Weights of a small transformer language model.
Training: 612M tokens, 4666 steps.
MLP neurons of a small language model. Each row is named by its layer, matrix (up: input weights) and neuron, and shows model dimensions 80-271. Each number is 500 + 50 x the weight over its row's rms, rounded and kept within 0 to 999. Numbers have three digits each.
Before each neuron's rows, "fires on" lists the tokens most often at its 100 highest values on Wikipedia text that the model never trained on.

fires on: " ", "1", "9", "0", "6", "8"
L4.up2509:572469509521589516422420403464445498557482534553596428532449519574548542421561516496527539479438518553480596488490493529498515488578449510559474483470471460525445468476524464519495481351400499437473525562507416486477478529466516523570469409557479482437449590516518480535550622522441510479503491519508512534606503497473459460462497546488481524469546510517479484520539469514500508522430480585521448452523592514457522419611458567479492531549558442533456537443480428538455447522528450505500441560565464530551442444492491493476523472458591580413505532506462511506482569551556548460

fires on: " in", " In", " from", " of", "From", " through"
L4.up647:436504501542502529482576427469510481459468440476594455510537528423510502469408502469615526445495444434453566495443503435459505543537551423570514484497501443496624493460559541540536487493488548492400419482531493511512500496513570424529469550485478511500534484552577468572627593537516548556477513447509552526560437539478499506574522571514576445486460538486476518472585412469416516594461484491482572505463476504468549514463413515432486558568509545577503542450447549491475435441512534431513470437475522454408576582603497580526483421488607557541474458473409503570471487393487502537

fires on: " |", "|", " the", " ", "ª"
L4.up2543:503445460511507489527596622569542532526504556365605545520437479398482557532507464517573534507544441463414483478471410536590429519502587448607500420580531612575549494488541488484488529412474585504479535523488465600639531416500591455459461439518504575490526560525480435520523617528522458441495519436478500442495564496470509480512402437435473475485491522487478510559453436559539484413477474416444494460542497532481555399472537470457514497517509516478477641456588480455495595475517458529545393431462455500513473547493553546507579579624496520540536558565454546513388522525495479447

fires on: " the", "rib", " to", " by", " until", " through"
L4.up254:461549440471376496591549502469493511426433493470508493495383469464436470487479482478486560523489462535456554517456461542439537507463640471479548539550523553459476402499432549525426519433515555501544497417548450451552385530504514406592543499500522462548451566498444471520590467499531515435533522509437510530481526528468464483467440489488492414424510454574511557487523501408519510506436550443447523440536463536442415494461493495554485473529609463483524548464474484553480544502534583480438520471519480475444523566499482508496521479521557467518591489487453495498583556544489563532

fires on: " with", " through", " in", " by", " on"
L4.up40:476457503426551510457536407496456571504431486467512534561419458427388568473457533449599433510570434397484516370453469495458558456557540414485606510508499306516424583517398481427497541549540458497538470424504600437551505485571603477515458570512475426537523511511462515498499467524574501453467511491496429570558518583516449487518501515538502530426506530498505482551532558520438487581502533434496471532463506501492516461426391525490492479342472512561510491511494492577487579519450429486586454457533534533448505473523551466484468417537492483513546489360453556523611509476588345448

fires on: " ", "0", " (", "1", "9", "-"
L4.up2105:469532464486506431535509412493499539517491524504497531468509542389482535446455504555545543462514442476525450522530507461531419458583514582507458452518487578439503430499445542562495436401492506515475603468496496455512417502427542412664410469505488518488447557580559451445474386464445526481460520579472483504508539439468510448517559506552465562475448562530597527465463510529529442473453430560573529483448524555486503434512499502479523471481452581481516542504552463535529454555526528563507491601494454513459457468472532390514521438464520531418487484512398519428524549509462449378

fires on: " ", "9", "1", "6", "2", "8"
L4.up368:503544541426486509406459510507491483542578478577480526542459488467483529487506556541567612525468457478481516503457475552520451493516461479519528493502513492513479562496533541455411472512500452498506626538413415551533510568491501504475551489514456510385460458534447550450560527491499489478460495556408499508516544471511439491460522470499453490480475513469558487436516578539470473603569516468553505553461496483369482491585527559496509463493528459443547479479493454512486484629631595453481507530415408436507453497525512434565585529490506556487524562413480533487480569499446566446

fires on: "9", "1", "8"
L4.up716:551487515527511473492428426500497589402537550664544475499602612530581560520565445534517442587503404446552383562519431537512489519541472522521445457446536499510450344600571536500527472459502583535453564501531435585431429466550466423493451578481526555631478549480472479434533492493548507486525479481443485515492545581460586488454477527504535615592430491510410486481543527468500521448420508504510469517558531488514493488502424493627467484479509477466530514552521453476473530523549551493447587542552477461516478458545585484469482498457558497511490429422414470498466483510522522415

fires on: ".", ":", "3", ",", "5", "4"
L4.up2066:561511510526558463458483455467544544436535466527579571504429467529455502437609568601563375459468571552499551493389458569479579570550425478484585537536534427474489534438456482512534514469494567458506524427446440523499470533496441470454438378536482413465504482461466496552439524445515467462614445519526462541442549566479471524522532507569557540581362529464468436550510478600481478560475515373563494457514417489564478540599459407539549557498483473510495527580525480484515539442563421467552524531503512543510532524473500561488533486540510572555591594453453529498501482433560469442

fires on: " ", " \"", " of", " '"
L4.up1670:529446460532532552565598459514552429451476477472590509522475464535484525540629481496505514520454521458533459507606417496562577455566534503600504501463457518376585456524375450490545513531463488519450472516492520508517485498571465432573447438441358507449529558479531491491450482518492471567426528509467438566501429605523538549490470433562501551472493535549415503509470485423513601438455523441434503433422514462405481514438551499470464518414557492528524497451462572530460419463514522516444515518511562448428518452533471474435437435481543482490511561519543490553526597526472472484

fires on: " the", ":", "===", " |", ",", " a"
L4.up387:564468461496501391471588568499451531560525397488561592629582491479546526532522535536469456500479506485513535456494541625497425537569638533477454507551443555485433469567542522452623548507521580488506562568440579475619458414549495516539506494475528414461478474403517391520608503480528413455444492356501484494497568469467418541495530538463535487576548507572447497374414518503552464444481578498484500515435476479484601449417463496546598478543508451512507491482507406488452515513487479538466491435500509543480440484473538537443461547493518405467532524439407635550504492541486518477

fires on: "1", " ", " R", "R"
L4.up2133:430515514574568640533510503491556526522417477541478498500494486443482473485520442547565593477482412525531552507543394491480451432563565547558481565461425475585383515460519488467497538515556392520513561404440442570617369485507534454589469488566528607424420464514502511549565517491541554470538476523481471516480564498400448539420518522533464500532495434505492514541522442490466513433556506500523500440420551532501443438502541531493430481487536510525483448347454476467482419464537510497520522524522508448617488513487393468478550505504574538498559507487504585471535440570589560408

fires on: "9", "1", "–", "0", " credited", " known"
L4.up1731:565462481544498554423477561459491547535497495410414483498479556469499526489530479505485516558361418500444500481522547521524510558527400457548506544549524386526501495474484501413499459509467513432503527560581449439569414534519661537478503492498444559548530514484540478451484544513471474539525476531543498435525409589516539493494513474477477451499445494508468492511520529486409531598523529484469483420539524509402537481502503630480489470575509522532573539496489504491513390526445489534435563647478495442509392461540495569434546605486497520463593548582496484538468489514597482519

fires on: " of", "3", "9", "8", ",", "2"
L4.up2117:526471540448499516554482448422468504468568505476496517523570467520582518422515547496427492455528554529532539490446540602538541482451453573462511422573497489470530564518551492531559406483515501388560462539460511558516354507450464460452539484471516465428463503455512493492536588548448551487469630519529553569486462533519590467483499535542534442532502499479516521496555582568480532643517575525511576470508521501603452557543473427525484551523430577491460525436505509484523533523471477457506649441505603340475551526388448467550537454487505571580464529543425447483508553560495469436

fires on: "\n", " |", " al"
L4.up623:510504492506541428488521494513581452485477428476490406530444463525491569425506448445497510477436533465469575484520503545400544480527512450602416541614485472466595476576541519546517442511433467494518566527442437606606483476583478400483471506533472432485435488491387476482327532446488487464447553493548563594549556561520378487431549427573526452460522452586543549477485529539491464551471399434525446440485556513478540467573487461518614531421458515514501499569425408601490460521532587577496590464521477439505477555498515573520537393558502472530544438531532522509521585483507603398

fires on: " |", ")"
L4.up493:528480557486549510435479519525578558492569510508460482585585448520488498448524594515568527463566462486500586534428616532534499513429516490536515452594517455558497507534521525537488436479505473558491498525568538481431517481510418523504494469446496422400495509496446503516522447529585450439475503495502544475452495481520537503545537523530527473472444513471464519452433449580521458482527510389568554510510517499570457489462571537546554485512529479466466444530541512487421404421385521461539484507511529539456466470501490435522427500578456406515470499460475421521521535485465523433

fires on: " to", " until", " since", " –", " from", "–"
L4.up1807:523506482556468499648445447463470546473539506585500517417496574505533512491464421478481516524462511398528542539517527512438478517406589517520450516468478508527575438524461503473523511442469469412562384488477498640552526540515582440440589461471522534671397522455538440505366421541559462573413485511525505459543493534525419415448473468507430558419478497524455449467520440402512519571398555532550467481502505510464463542507357433471451489553512455458540534432375561451487572582527580495471514536524455471488477474502461518448472448471644588569521429552500435555573574525416505526

fires on: ".", ")."
L4.up1495:471504517445534535459541516529587483487530485485454494513484466478519480513536533481510495573512471599545558441540487614501539540493509477457436487418452572439488498522490541556452513485539496531476461412536610619513522504503566533414476447539473496500440450513467519488453443499525467510548522559451516527460519541510512413573430499473580542439453526530481472427447495478460530471375529426473397448550487594489558454458505473430465592564466547504515596395528446524507501464557458574439508541457493546463477369525429589516370516579438546572532519506554432548511486431463491518

fires on: " ", " |", "1", " (", "%"
L4.up2284:455576516553506517422507520482541527450526505440432524514452517478623514506463549514542452545514440548493516515539492413540523459519548557397501494519426516463516519424401559431505466439508474538491512471505574421432459484623464452610515449498457554443413457501560526497529485563499515556515535468505523466487404508527491495519447573515440493495427453616553504522514586481505483496450564475457582530548539469508549492489441389540571387474524471550518513434597419537398443514538481378459553503524508527514594432463525492426495490431507422527453492536550501385512487580519422500

fires on: "1"
L4.up630:555536496512473558531485546435521506507543543498368513504446549477550517495466446514506417399519465455432400358525525496548517510513457479479367427491540568633451460554537555540500496429556440601542455469483458528484409532514527506543455477457581531540504544387473581471542419424603450489499538550532470493394474523511431500378623563457489511556482435457397477410562522586479530478489436484511543507539447493466543476455605570597536537466515482548450506535489571521482529490514528486551524516529482508568501393493481479498472360531479447505470501449504419501437539470539548533

fires on: "1", " ", "9", "0", "–"
L4.up1017:557475433503472431482513489419477571547460504476520456559569505536452527433535468436606496595498525608504486427554510566462456416527603513559449525580545432522415434574535543601515419480445475485471542511641510601485422472592458473524488526425522523458489523463471441467552516484485448482533481555384438532519447308489556457460366485504506565458433487494414390511410508462402495550502477431448504447493550563482491484522558522536432532485419434474409581482517509462508515541437494561388474508548503515515554531418542493478563545489466449596469506512576456443556533479387512472

fires on: " |", " but", "."
L4.up2504:440569570494471489404565560418549521498529481540583591486442439578545455473551524460584460465513596547483467536504472448369587527539490532416486524585454567443469518403571577529575433524480440604475489506482550563494543462514500488549505471448489431424427455469496528501387479521596503497470540565482448532530497506468436493539489439480482477529423510500562570474484521458545571542477500495608455421518562471484493555427540430543504500514551529528520569510617499563400432456527537488544509507524547435493520441498515511508387446536499487569517410477468485490543580436507490493

fires on: "9", " ", "–", "1", "8", "0"
L4.up386:512494510418484592523526511488486401529477544502526467546449453529561515482446569505456542438599422544541459467472515541443493471560495577486497521494456455484498545479463503509404497414456449497550518557388507493443445479480584534514473534537523490363496477454577487476453566503504564485506484468460486407568466524522537428483616488452516510495475402578549401565452590468395426564537503493502508568424500508505440529496480570470607461447584478373514552410561517497529435406518521556486484459433441512504523530484549469444560531474526530489479557442541497420503468502528528434

fires on: "2", "3", "-", "1", ";", "6"
L4.up2391:488445535458530437533490477565458469542448511597494532467497542517557516492607481576514497558456525466453465460435522429513481548552538587443576490470434534506470475468487490537581486440453562419513497534480516531473405408512557558535530570352562458565481455533528364434441471494506550498479529554562500462473559458549490534472461452394553530494458384428477572626459544430524472408519535533510441403460530502515488445471430452533552529428512507545598484538509498570493512647562537525474526541574539613469531497511522398469490510499471575440477492510528558477466456489468455443

fires on: "5", "9", "7", "6", "8", "4"
L4.up2372:483511540508455544406445496578547450455428557462584476549462555481491439501454532505519492575532462460442518467480549605544494462518477461453455500538512432490499512514490557476496571506580536557422470445515465483466496446470581504526492473490505415419468483487467479453455464446585532464472542507480551491440526510438506472408514555616498504574483513492471445581432483517505549461470513497522448436545535583547538485515486417512547462548459494348523574560629511478589516457501465524591510559440588456496537513465489433488522441441459446514673477483408547505456450610486585390

fires on: ",", " ", "1", "2"
L4.up2337:492586441557613590441467464374483496565531492474579456509516501535440448463463446437565470486466442537574500512545451609542487503606535501496592506503506516514496453486545445467439528417406458519553488518536586546475465430375495571508409474520590448510542485606492502483528515467577515513518562488525510468550501504466468485420487529572532535572508511570529494467535482508496420543518517485492433446476483514399544490549468537509629495548517468468564325492527496470531447577488574445451507561489478488483555452478496486428587511477557532566531551450441492487475560391519545539

fires on: " ", "9", "1"
L4.up215:550555495364564532532430512484477503559459489548529402495466561537523428550562391507492469461514589540580491462539470497504451426511538470511521502529517510528449619465351395441461566477469439448473576527515467509456494548530572432508466479560526561504569525457522472483520489558560492475491440476542504527530535481596470424514434460545491527441509476595388472423498478560490456500479470499508530517643578509481491473466532565536492549546554464416567498447529471579439550477530564411466524410517410597437426471529483426494528532395516556451507528474462468507470466502576487420

fires on: "8", "6", "5", "9", "7", " "
L4.up1605:548484471505570483464472375532582555484498559436478534493564566490539512474494576497513492537492508464456575478510466515511478473476497582561493439531530439486504401439473576444519485548462485444365532574479447561550463505459552458511489429542462470466515532541499520523563437562527482593468446571469474516586468542507519549456528402593545460443549505558456496479531474451449541505574524529484541454535542515537546536598462446432472483459489490580481477585532459493496398551464451496394542487547607583471508428630476539481465493423475540466428481491464516461535558528451526530